config.toml
tie_word_embeddings = false
doc_mask = true
max_steps = 11078
dataset = "wikipedia_en"
MLP neurons of a small language model. Each row is named by its layer, matrix (gate and up: input weights) and neuron, and shows model dimensions 48-175. Each number is 500 + 40 x the weight over its row's rms, rounded and kept within 0 to 999. Numbers have three digits each. A neuron's up and down rows have the sign that makes its largest values positive.
A block is one neuron, or neurons of one layer that tend to fire together. After each block is what it responds to, as a language model described it from the Wikipedia text at the highest values.

L9.gate423:552469469503509471456508502480514439515572505519573498526524462431428461538442592472485465523488482516511510506511526479553560511497568445531479485506420543489526540476421493491529433509561541480483542454555495459564472455551370520518491527491444487537441477437522505525525514533494583465525442497479477454491518496459576499474547502507448476537568531496561437458452540473525513517529
L9.up423:547482539503486424477492520524415442514514528454565478494394466438470473475433537551572531494520467517471477496424471537484426561566549451499491504522523525486503614474472485545460537507443503505515533500524495441539487491535428530535452609458506463474489564476444546471463530574518477494522527590529494550542527452479474542518474510485501462508529441443509442519460467482463508486514
Description: Mid-word fragment pieces. Short second pieces of words split into tiny fragments after a one- or two-letter start, as in ty-p-ically, f-oc-used, T-ot-al, R-at-her.

L9.gate1:447472543476519416472551492595530480521548512492437555454497495501554483578442549471455553431484465530527424465532475487449534489461441447493481465532475476452501480603499583444500569579615519476529481449434439556474512511511487489547434453510541494476514544490513503535497525513550502506505450489471458499485462472552527432470450591419471480500453597468591504468499479564479492523524
L9.up1:489572483469485553460537514499563484494521470540453460475571496496523462404470510527511507476483470480543421487503431546503491549504498485510512430574500541495589530558526603513444527535491488577503545536493502491523505497511481456594464450523477484523475443533498493489465497486455487529396438489446518462460437534470551492518568531510489485478500503577483458547498497509429478483517
Description: Mid-word fragment after short prefix. Second word-piece of common words split oddly after a one- or two-letter start, e.g. ch-ron-ic, v-ide-o, O-per-a, G-re-ater.

L6.gate154:514489508525498502533489508562460529501537420447514493488497530538540491438453483489573535519471458544555519494457473448514468459607434541471572557454473568502481422563554443505476523482453503497486460494450494464576496593506488492567467531525466520531502500478557571572475460513552473568493486407551453531488534494525503450539471496498468533468408512523521456499511440469446485516493
L6.up154:606476495470464484523508540496507511487425450506452496501416452494562548446499514553551511516472463629511516486481463482455476492498443475441566521492489501475413504501564530490617531494498524488533580467530491469530513552442532551469570465527488484474548546507481466464459517463501477500464531572449505584517449426537504481535522562519481415491477453517510558478519492496482587526516
L6.gate165:485444488410492494512528519507487532504442470514454509534518542478475545577413448507456520551425469496486536439509501481536515491480572531510529484496468525488518463504427482473528495551520555515475528500517478478491518490465517501565521481543508529489571504502489496406518391529446435460527444531487460527410483434622512504496514487472522495500459441444545457571585492518498481507489
L6.up165:469500527509520520493512429472481509550487501469542478509533524506445523505495475538413530542475526593540524462502464467451508504530536556460507545473468458438569440529543502496474565471532510512511585519466479514570436553509488482495556584542454422491446482512522475599589438501506530426498481483505454469454506473488483469571504492513564468565531557476499579470539488507561545451489
L6.gate366:493493436512477566498463552518482440501522430522530478496517524467521531539394549517428566544447451510496451463450434488530521507561526526506530585453451518435485426526527535535539475507523530509472483491487479397562525558471461483487536537465469535495506466437499534457519500494507505457387550524503496565488491466486487527484524475521459504495465490483530446479462515496564570502493
L6.up366:597471560551521538475558568444421543537577510456503497473500460521503431458524538462448437506520496501562533480494476522460567499490510518535538529460525477520443473479555435447591472504509527476470533502519562528457463582580490489494522419634454546527587413464530482527489487437511499554491439451475498557491433551465516463483501543448472517510491495483535507470506538475538533498500
L6.gate375:519496506488525505555558485504454472518552437496510515528523498515487535445434515523479479480483545456506536454537499481444502516500492564427545488445478487518450445600509541493508449511503536505501483502447563414490548474501496451535499547523485583506488510516441452482516515466496449462380601502475482498517515500514511503542555461506561451433491510441534512512537517493483526521341
L6.up375:449476438494461528454463441504569451446501509467487476522509499506548522440581527473547454473485511436496429430471554494549567487529537522493514462436519444558476464481514479510458543552504491440574448478491468481450562512404456500486511503546501531481487494455587425478532554485516498477501476383503450527468487488448440572565542502466495435519483425519461509520452513532570492527531
Description: Table pipes and mid-word pieces. Pipe separators in wiki table header rows, often before blank columns; also mid-word fragments like ind in mind/find, ad in Academy.

L6.gate103:519506518451560498483521422485502425531532493454524538512509531454529498474513512568487477497463497457400473515523462462463488485496497506493434563568510472508516517477509543568492448479494456489534489548490540527460547523460544525491482482498492440520506520427511512492470530501542439528502483408509343444501554501455514501422434487518496466436518513516481495509432505545426474496500
L6.up103:465511563464570524495507535541555464460541480476522486468492567496495573475499453516529462429482515539469434486608466488515453487538451497503430485518522549555528498509537441557496535462506481496498574528483487505428490531423476582502507506543498529550485519516447480591462462438490461553569519501483401439484450504544475515568449433506568444512416477511491473539503497531492484516499
L6.gate186:535544475550510525555488458476555494606488455459455516455507570419553521539501517418438488495459496489513476507595377546490528486485426546494451545464442598494519491502478585435533457501474499479457496511505521423572483496505521537523475521505465506508493415493412574540502532488489500486453490537488484509526493553475537447437496572548470512523475507474519539461485476479475573516498
L6.up186:531529497508515448486482490486455513494543470523520513403480486473441537506563484504503464482453490529461481530558492436436505517448449504525510517481500495464430519438521507480492452475508424467528485549458467456506491446512478503529515567446489509495545538497468520476535502555624491477480529500512571481508439530521495429501474483441517490554519398456440499543473457462455516442490
L6.gate191:511439470510551522457477458543534455490492391512482504462469466448563515467530561553502520556506567568429511515510444511450504527534494545467528589493517565418522536535457581499547494404501553497436533489490482516563481463524527507515514499473554456535480477484497429499510436513564464520532456493564531559490494509482455452495511488531565441579440564555576538441504571495464492543447
L6.up191:487473488488544531496523553538509485502448491467471495462528476497506514488551525510500524582533498486521489527491498498450462472581557524493486496497433559520561542447525446521523486507511555412450519487551482572493468456498531471508526507567475531526536478464555555533536526519495516515581502506548488462469544469556451516479500452445441398514518502552537531494485485447537446507522
L6.gate344:542426482523542508558495446538581435535594542473532430513514568509530526557557450536431512495518523532442562529464489471535524470454504529545534535475471468510500467541466513521445477463528527577490515572535497496535508452488463482553485492472539505514506443537526466569496497523513537433530496429559439411510551496507521485479409481508494535491503555488497526471474498550567555487461
L6.up344:468480512480546493490509530514500480494480465483586496439494512520469480446515460531522529482539481407541420509515470509482473557479492530534468473545568477549394470519448557521470515469490506478459476609509480545476456472512471482531458516541515575543523525473498553528500504450520550531519519485485529494506555414563554607541551500485552485560556507521502535558495457454539421539531
Description: Paragraph-opening "On" before dates. Mostly the "n" of a paragraph-initial "On" that begins a date (On 15 April 2015); also second pieces of split words (o-bjectives, Al-bion) and year digits.

L2.gate149:468554489517488483513521512448438495495504521485469514587478575512565502551485498432524499453517508462515511524521574524506481503530430522473555493557507527424515526451529540494496462513522571552477499521528536489507525466559499530500469496616522547511519578473485432442469640442525449494454507538551458478447511361508497510464512521479524507550431533519465415457509549475509505509518
L2.up149:527532488473520460558511490523609555499543551495481463520639448541537530452452441511415485573506508522496628482520509486522453490483460475544446480473516501526494480482515493497525534446481440516576477598455501454499520472527485521540512548526443455569465562511453428468564560479620441474494510517527504500458507536548546522525526488494484497474460475548481470472520483515483482531475
L2.gate159:488437485524503535453580594560467549532459486514541570538484535502549481481511505521456526513490463534460520522474418470459442568551563424467523519502483493531480444454488473463508498451457488509479508534547529486544557511478553465513502541423519462500498443487569500530542466511596477443463462606477504481442539497567522546490482389489471550510428491472570511493526519517430482497466
L2.up159:423456552466487527536538526547471484540479467484580493542582486587621490486444528553501468482577540481489494448470451484434469494506455454541494502456490520484470475425507508521480438491470539463587483490535500561519523479481476492487464550486540460504469515490556467445498528541484463562519483532549505483515490479599570511498596516512506447457496548484524561456510490573495512490499
L2.gate189:523515511520545510507480451505530426538551495578562558484569587455479518560452475472443555474484471525501454509495460410545472472499475533507486531500517491491452552530460532549513530518477515550568498468534480515493568531494494497448453458471472489547525524551555497541473478552471478439422415440500465555425533459571473516518575477403541495571440532548528495506473460523496538537540
L2.up189:514550504457548528530490561538500438535503503591511547489572561443502476491474429466496451513563517515448460527477459464564495483490513465539524556509511509478507508505549564506489478528494462528575472504577497508418532489524471471493458499474436433535534551479576487449511497557401505517437459452514516502436548478589496485503513421410441533531488564549496533530429426470503540513501
L2.gate194:526470476542456494543469555511537533511591461453504447481581507424496536519470451526458508502568505525543526545554491477516492484475435546479550518505522475480509479511563498503533388515506507481502478504480554529542532468499506446479495405563525511541469547504529471494460443520527538499508549500514567526536519545454499492561528429553550562446444416563524508560518503498542531611443
L2.up194:550564514491547556481538505438549462482537471515421455399494513507476501493559480498540504467539521414511443476415546540452546519425463554512532500492512496483534472478484529409484501449482508447525565543500578475487509578442527486502445452490460516486569475473481553446427511481481487471461486492540530488457495572479520532534534534471479516441471491572527524492576581470538577449527
L2.gate212:487473438560497489502490492524530529489465510465471551504527436492455533487433490553517595528493442506506544502486451463575506552514526546487507553416456514490428472479475527496543437533477530553447587474516575501450633468543521475516510444442504461559430474548498555537444482495475436480509424523548433521528532511473495448431545530438505456499499504494588439551522466457491561505437
L2.up212:491531480562507532485552517466511581507452467496457501487574429546450467476470487479562493582509494507432502450442464521563499537516468475452483536461512515496445469507551536525516446470491508572498499488573583511499558473500517467527500504516459472518440478510525474531482553415446512553473536552537532534533517514448503424471539473454528459537471558473593447495423484480565575467490
L2.gate252:478502574494546505493463471488511478515487510551467463483418492515561496508466584534425464504439491549469492512523431444550522510471496487503557531475499481510503518485512476456504550518554512561487556496526519468531459401477467385540484591471440451462551494510539553498529530514559453490490482492538503520454550546473466516519481478477457503528526531441509470475530532586447508475500
L2.up252:509459519471535482480489513563553580489519431498554488549503458444540508411437532495447476457488525559553519553500452481551513451422514488538529496488465499450441415459507588469508536376530432539500594473489530540525482478518495474506512542540532561482496542579500448498515486529498558516597517519517507573474563580551531521490458468495582466479548507519549525576442515546597497515475
L2.gate269:496507538451456483467505581477518570576494525437463433557520495493552534465480535412401501474470425475521558473478400519507572499526448468447434489477532516609508510514435474536437493497480473518475538495466524398484497479483532447531482523537538416493501512466536542525470452487570523466508604528507505561491483485484541532475514439464485508499492565511472493476512517544414511515509
L2.up269:561504470511553526478534488503490418488547566499437482453538513554575455485499557475471531413490464458499444479544457452489532486522567537410563398463497481496529468574493638521467497562484578494462534504492631485532502473509449536464522482592480518515537544533474506509499484444485509563427544572509454516411525477534531469473448523493504542453475498489489497510484464545515468464446
L2.gate323:526533566409459516474506520598587467532483450573451458576529447513466553470430525493477472473515518504478549491490464471480507529499463497554569527422572497565492495484514479571579484475442470477472516496520514487545559451498466520507486469431499473466454504453538487556459481530528453412549478477523542492544491491525503581479585462475509494561452553505535506435559478556549511544472
L2.up323:460556446501522550532539441429447476520535425532431465567503457490541551496431458518474555470509485469453568569476485465495424436497401502455515463413513542475471472477495516525497505496532487614529502478483554459561537490459508490462529459565506510514515462514525463444465418579464518430527554479511441490484469485505491563510530485395487472469463443487474541487501558523551488546522
L2.gate347:492505573520536516511474475533550544505467456518467533528490397454496515500570467489429506468547547483489599503507478487504534462487572511588573615473484498553530549463440478528530465513560473582497504511438502432534485532484503468524509530449493486471517457531466423531510493504442495408501513545461459472489471512518458392500446408478489452554511554456484515495476520489476521466500
L2.up347:532478543455543548483456509485507470454485495539449518459556461460399468511564526476447485457533513527496496537508520457504527540570492545508548489497467506529517555551434494443485470542498609472433527506467493483536472559459545473547491431518526444468496499485553504543496543492493485513421435496523566520516550566442488452438482486541540449479483504513491419505445464578432490431462
L2.gate365:407512518538481537526536550551551441539498411530503444605557483587458523517445451519528494483533551533443543461519471465462506509513491529539472510454526530492502417536461524486442529467457464563549459528482460512424475437453525512510467512463577519475530501512440462442554443548522475485548482510573507420457440530528550483489574468469483500546543468513460527442560530534496505504511
L2.up365:431524525460513483582437513529528444576507456512477495470537445518454537526505446527525526476551577472409522445465442443495463480485468541505501500515533517462482525468468521476412514434500500493533500539531512472559417409471467491489504465457451528492495558546527505517523480480518520493415524407527462512526562466513505512561546473495508429498475516407454553541532534548494530544461
L2.gate385:500482516482464486567534543544531573517545497489554461518531483471537523552471501536498515551490489438437500491531492483491484537494469411591555529459510565463474510455489478547587503468524557579526523492537434499496531474482473451506473528444524430552501532518433436517538553540584490533432541549526480494449475480526473503519515434496492462432541584452528495527550553452498528575486
L2.up385:456516459485455451485505459471446501529475497574449488542532539539436460431541525534534520451549573554450511496474534521451488491504503531474546480562602580543565505569485510459497616439510506476472486551514510449455529536490557472485492526480474498545529483532509565521475494504525455515545501504550538486483514521480534454489537496453551489608513449462503511505521570440484474462531
L2.gate402:408503514435522412477506483546523487489472495423437521486579506509486501451536566504523554515470493463569506548460509522493485507580482500476452487452535557503474464450505534508476459476507493572499525455430547426518554493481447464514469498482484485554550490558426454502573446474511474459565542540534537458456510505533498525601441522487581464447546558512513467497509484505503521459471
L2.up402:490491510443422498472439514545529523556509562533513537457434511444451435465447496485420511454549469537479457468464407520492450446507440535486508497528504504484472464531516507500542508457507471575408477548592514441534512524470518503501541519479466558535510439457542475475568467464575443495447553456471466434544496509510554524493384490487551524494460528450475480470514534451509549495525
L2.gate418:522441491550493569521487541503522490473448526515469450466533490532516500499522490522479573556520504471574556467501535484532467417544505535492511523470552532576517494452471552451485512523530474505489500563600519464594486526509439505484512625474450583556498469523454480478475528559528526467516502568472551548480485486525526470515466495487491475535517508472540477442515476445446570454530
L2.up418:413522423513418475469498476427476471514511488530483538472517484511542516508486457520529550552494505553520465464465498473453491484516434536457574573527497480572483480545452519486482490560546539491386547431486469382486487468558469531499486496535471540516523517570565549447492473500495480501511497536497544500533497503507437518498493494462525456452508483559503458465492429515402466439441
L2.gate464:553511508460485449485477457530483478515474495489473505487452417461478534476532449529512450490461465441514495482490553454617467503471538453449518521487532487528472491475480541503574476443466401477474519410539469498568523491541442427458531429467509473527500486453521425511454498464495530533447510450476444616534469510470473516432525533462479488476467530433528545438535607575471502464401
L2.up464:521512477486495486503545466438458441447488450557508513537488429517504509499464542546539525520536481476469452480534514531490503495448552518544533470532548496489520523438538562511536537476563476448508523495549453465566529531527489506506426531489465415428481454440530446488510440513466513442560466468533510510444498505526536524562451447498515463572449450511519545429523508500435508436541
L2.gate483:525536493501571561509466577523518592445445503471463466553522406491550542471459478485494549448554522479561505518514448542582504504462500522426484481464540500503478512428446487516437484444543450559461447558482528498507499497465423478509480542503465439493528507487472490551466533507502538456480505478482489485489492465423475546487451451575473521466454584482468541485512512520572524479549
L2.up483:448437516484509539452512533488438522529506445455536514423542515495528410508544490519464461552616585497578473545519561545466525496492591482434472490456509486464535457463494507555451486482452456449487533548479506510541507613478450414527492498488553482520550541520504516503480465497485564510525487532456504492507477469460517458513426437513532482526494536498481439511443456460434504476456
L2.gate493:511514511507557420529484469478487460506445465415490439554589486494568476495479456560486448493482534435509528519526445494469537489514524476493442441399541559493426424539484559498583530487466484499501543556489508437506535493468420568512514451484553467550495533570555473476529478511515487474484440473484464564467491499484507479451545457423507488471447428489525495478507512524512462561458
L2.up493:497462494475505429502519468480439552488515520497469516518486457551472534573544503560525472488456495502425530483417445561494492564490481477469488561550517563475510497493559380449529527507514468535488531527569546450509547519456510484535420515482439511559534465537499509441520435459481433469530553576536473490436493522493503499511489499498505549520444430449493490528542512435541432441560
Description: Mid-word second fragment. Short second subword piece inside a word split after a one-letter start, often names like P-ad-ova, Gl-ad-ys, or words like d-ay, o-per-a.

L2.gate40:576502502516493502519486491490533533547564448441427457460530494450498574546489482566485517556479421511489583483527466383535510520462447501446486480515492473488457557493460557472566426449507486508500494503574552583582490512512546486534518421471525532506458454449504512526466536559532510521445477495463472505472575394523512516522483536460486428435561490471551559520545494476523455532484
L2.up40:532496462564517454495533470505536462529576401452440529525489511495484565471487514532509496570508493479493538460509540433586478484487536576494532509486553430500476456435583520505515465432525449438469441486553522507526432522422507516547583498462480443531489479462540448559477522566521578472474513458459523532482632457495511558531516487497514456473593557500497591538515532504532470468517
L2.gate53:516475488478581487524532441475539504445544515566450531460443552490467541463484504468476557496439587505528565538527512479523509480489479517472458544417492473529492503480503534575509478484508477500526475507565548573475571496541509548423454546441546501583441543559545491530486514546483505492457468488561493483455441494475591513439522481466483567550556509469460525515491523500482563479473
L2.up53:528541457473445453525490456500520431440508564521486528441525518558490534486497477455499456543505512465549503495535435472504556511499506479472500535567540411561539496554501478501500510505500489465480478525473531465443524511508454392474523490392473515520523475473566597544507499497530527479512450459559478510500453525537520508470474465419466509506490516553509468526481453516409508527487
L2.gate56:515486517489495512469505505469515504509533458473499473478506469508546568544560460594587486471529484493497565606460518543532506508489570526476464516504487541511440480473481504426507478425592516389497488530516488446559588539524513399511527452459546529524569496435536389431540521454419479507494547499471479510511511543426548489499501519404419444474475446472463450465484513394462501457525
L2.up56:489539564552471516478484499448565483489443538544494479556468445538410488530475493541469513524525494485493536494491492526475462547488525484462531457514483511454474537509515498488481516516489470536527448511453562464479471434524547501563517642519526517468489493475459463500582527557537424443525488510535470524533538516471476480458551537424437359411531398514490479487474501460444515528496
L2.gate94:510460551519495497523533483528460490501495506492406443429497418506491548521439518511458503536477454495548556519553519447490533513561455517417525471437503527566505512522532470501523496492490615499477459545479539539596513548497495442535507457511501531537537510524424423491511462505517559546544555518566517581565549521528486552431440512474580506399451575425531493476562530444505530453504
L2.up94:544475493552441593572576498547629444499544535462544578503485467485469555547546446498482498500444551496426525465443497443453525515521553490472476548550400440488484575526515478525509460442532561488515495459491572529560468493501475482519531465569529491397554498553513452546550482498508476461548536535478555554513504541535501530478484528525450529532540536456481606484466510454478525547512
L2.gate116:494537473513481447591520408459548496529529549497463478483576534485523511515501457489539474479485539522557447441514594537484470479408541535496465431606528518502571454538494436451491518474551585406493495494460552476442507538443470523474519532460434495544514537532548493505559507512466479460489573560487496523500486516509441523482438551483465489511470473463429483430500548551477530504540
L2.up116:533545497507516427524611502457565446553520502490480515542541515531522519566475511565518540538548470483530470475495557474466484485467535473567497502520457465476464440435483465453514535470524497449535487543509470561452438495538540578555466521482543524446503498562533490487566531488453483509476449461472479493499571550536465495504514534460513448501528395555445453468537515578494478513489
L2.gate162:542516477501531410450483477490492427494521545480530513437462489554536476533480534570460496414532453505529431518536431466541537504539454569508467475434465540561553570492443469542534531543490514423437499564553528499517484514481509411531505529526461463584480445468483510542499553510488467530541556541492502529474526544504596521496484536494410502480557517496500535523477438484524586568524
L2.up162:494498479459453572426513514547517422530531468468440509514484513570469502542528480611526470489541506527532438541512449463494521508527466533522474427455550528511531443469505502558528492484447528451503536412484529456536480506567515414455506522396487496562475476479448511529493521512519540501546523508531477464566498498505525503515554471456497442481525460549559468515461452372536511543462
L2.gate191:455470535476468554530466515534599442527436475538547466522497480508473451498441503535479446490529530506472499525465510471494441480522569535604449493506494525464528592468494546500503536484535553517543436495539520512490462509529475567501497539449476460472524493522544520467554503508440485409513446448490455504531518447500483511479495537529453500533545480463533537491489470500455530494577
L2.up191:509536507514452520573505512555508444489593462475489480562485532480465502557518471493559483458489512507473508481450455469529531523489524501515496521505504559568551522464543472552509499523522545513536464503468597533480394595523490483513451524501492459438456416465484547553500519498418532492437524463491414489522547496514439499533437485456504494421516556458482542517448494538541454529513
L2.gate213:469543469494485467498502529520543493549527511460525539581488509469471522560452488501429545500444501506504417457556455491549455502472535496476521452475535501533453529571555423536501512524545480451431597516537484473514514470493442558502521485522550548497476493538454525519504535435500510472473573467490473438521468455446447440446575536515561541486491453525489422454563503456514572538500
L2.up213:480572479497530525508496571548538501518512443427494566466592528505540477487550461429543490529499539567496448446446399583476507514593532554485430512449484523600487446504546496506495471503520536445476501483499460459523487505472490428498474481508558512472469493581465518487520544465455502487518495492556517478507426456550524475474508494576461542418546506496473447517478468421494530516532
L2.gate330:515431542506570478482572533541546452504520438451535517538422423480460477531557517523474473513459437574482419489393450519531547559484541484453439534461468574530596496527515527500456551512481503444444519497465490513490518511444527558510555508444437477530431514488484510465489497494489550474504454479529460440499478439467551517495469478530421490474521507514530489502517442460447518500503
L2.up330:497534479500548508492502532564500492509532475545544518500517525533489532413518477524498478507521454458506528556489500461499514545416508555475425482477458420556523524494540457538444476509554493417472497456443507450486508425535441482499519569461527492528483490543496499527496425565436504512603501527503561480493507528500535498497537481521451517481437455547511459405517432435519524462514
L2.gate358:508423529545544459521527496541523483551486482519442531503512435522562486486493572470576536484508500547417508490423503514469474507486476518484443523445479556507520511494469594586553548436489469495516452464513457487501499546454513483475480572443476464488408436527398483535461452539401518443509486468487505436518479488543486400482505506497477436496512548437462476494536533465499515480498
L2.up358:488488457533452431521528436470503407481510442512457572499468502493498497550498451506573509469452478463443494441543483471544484561541467468401506471458514473494502486555532525565462535458521539468463502521527458510503526473473495582489530480521499460510457481529440480550509527515511554472445506469541438495478465516481502449513575504433485519506510496476545448535522570475491533547437
L2.gate369:531468506458442446508506532543559527474516495389512392472492497505489485504550460558515533491469528491480530549481559452466537531457514535467490498450528506512480409435500513496501439492532540531501510478504499452597583530506534435515500527503498470552551480522480477470550492473440475473535525503496518478527561519488497489499509534524435485354477542438451493502522489457474511518551
L2.up369:545491484543417535479462491493490530428517504429561462538482521471493471509515438528497535420485505524463577545462511462489517503440580457460524463545409515437469474538526469487513517513537551528436501548476591425529532377492535514501513496539522462431456465462539441535491480490495473461547568530482522501487514480560439462522492577450468505450517459535474512523526529397466456494544
L2.gate388:500493446485572494528495569508435515482505537483483429528503501479502544552421487581399528521467450411543536580527434448507551484559480493455524528449485548572499513563506556464481449479488536454510461541538573494495586544490499479523540537495465510622554505463487469527494523544505470517529462523559508520533469482533516518547449487471445507493450537452551466494446465407475534514432
L2.up388:447551467510531555549531537548447476464517493476429503467455486519506495502484512521504550518462531451501515472559518545475447456582507464515476504522486539554463465535555545444506472497527515421504504469481620469561502520531505476536484478477491481506495477530500538465519502550535450500441509587542484502504497453513510433548497450472382494517500529560532556541418490485503422481423
L2.gate397:539434507499533477516499487523532479491537503484502454451582536495418515562512451570522496536487461575515518537510410523519473475499520457518528558514454510495448509458485545444529469449417507456481539484417504499548485497488531506530419563520503479529408532440423456447524558502484520473565472495476510455624412500496511494475464500413476563574465500493444486452545453468505517558519
L2.up397:515496464514524495513475440465593473542453472495578512512492487495465517443496515503562512497525585497443505483540527503499474536464525419540484492487496423469573464490499543529491490412503500491473532522568474561456545498553505500486542537482540509480469466498496493530551500495555522520480451503503513524492470513563568478482522450538467519494568522455498499496520497434482506559487
L2.gate433:540506510583521461478533447453524461524522374556581531567504461512452518482549506478534510480516485471449463552536534535511460493552583496522517535486482459424457540546561472473480497421540526459538481498483475516489509517562501511540494515478517547516543458518463530579526459435541549491529511444464475481488566532422485477550515430555489489482446464499508456500508508498427487524405
L2.up433:524460479470446533543460501481569524451515529524492533492525490548506541453525444497469529461423494535482488552527512486491482464466522479483547478467549523456488479559486562502537542495516456518478630563501509517463419511509527541498451497559534539544525444502553445516464501491454564530498467485512480524469480493463427509487520468490439562391530464393448593506563500452518486478546
L2.gate490:497541453476486377529448459497549558508508501475532438522548477549471555451582522446474511457482511498505587478446468440421583510496589529530486542556482561526496464462469539476504501452489466454493500521449508530470514495483520497510426530496441472468448532535494460432527474444481559458498440505556515472474450533506460511433576494453541506490544479448494561477539461471476497469531
L2.up490:571548565452446472487446513563479529533521530478458493471532456541446530506540549467408488511490496398541470545471525454508558538492529418489517546417500454476430519504547561463604448530446529471510507562504465508500568466512500434541511450501497476515489428502488475537520530577454508481499467512466539527477494499455547484475535475429497531436481454495566550493458453485465598464516
L2.gate498:544494499538521411555475452510524453527481485521491482482553452532511521513552514547487470556486481508576523520537492508501515498497555540514421542440424529454549456478507573445515546507525510456485518482517545497446529519551449590539524586433455498500567495537497515497461468551426451438546515436485457470529516489452573461526520482483524490598559448496504460530513490519493506507523
L2.up498:473496489495475518505536553577565494482487506510504510534517432511474470488549501475469535499477508490491456487471576500527480514465511558434493512496471437454600479492492507530485512588501542425477435463510471487495529451520485563528485595540503517460502516516444418578542482556497532452463511504494472411498528494528507454508523479509425459485530573470473528546532456512549524533489
Description: Word-piece continuations. Second piece of a word split after its first letter or chunk, such as O+n (On), S+oc, C+oc, and the 19 in 2019.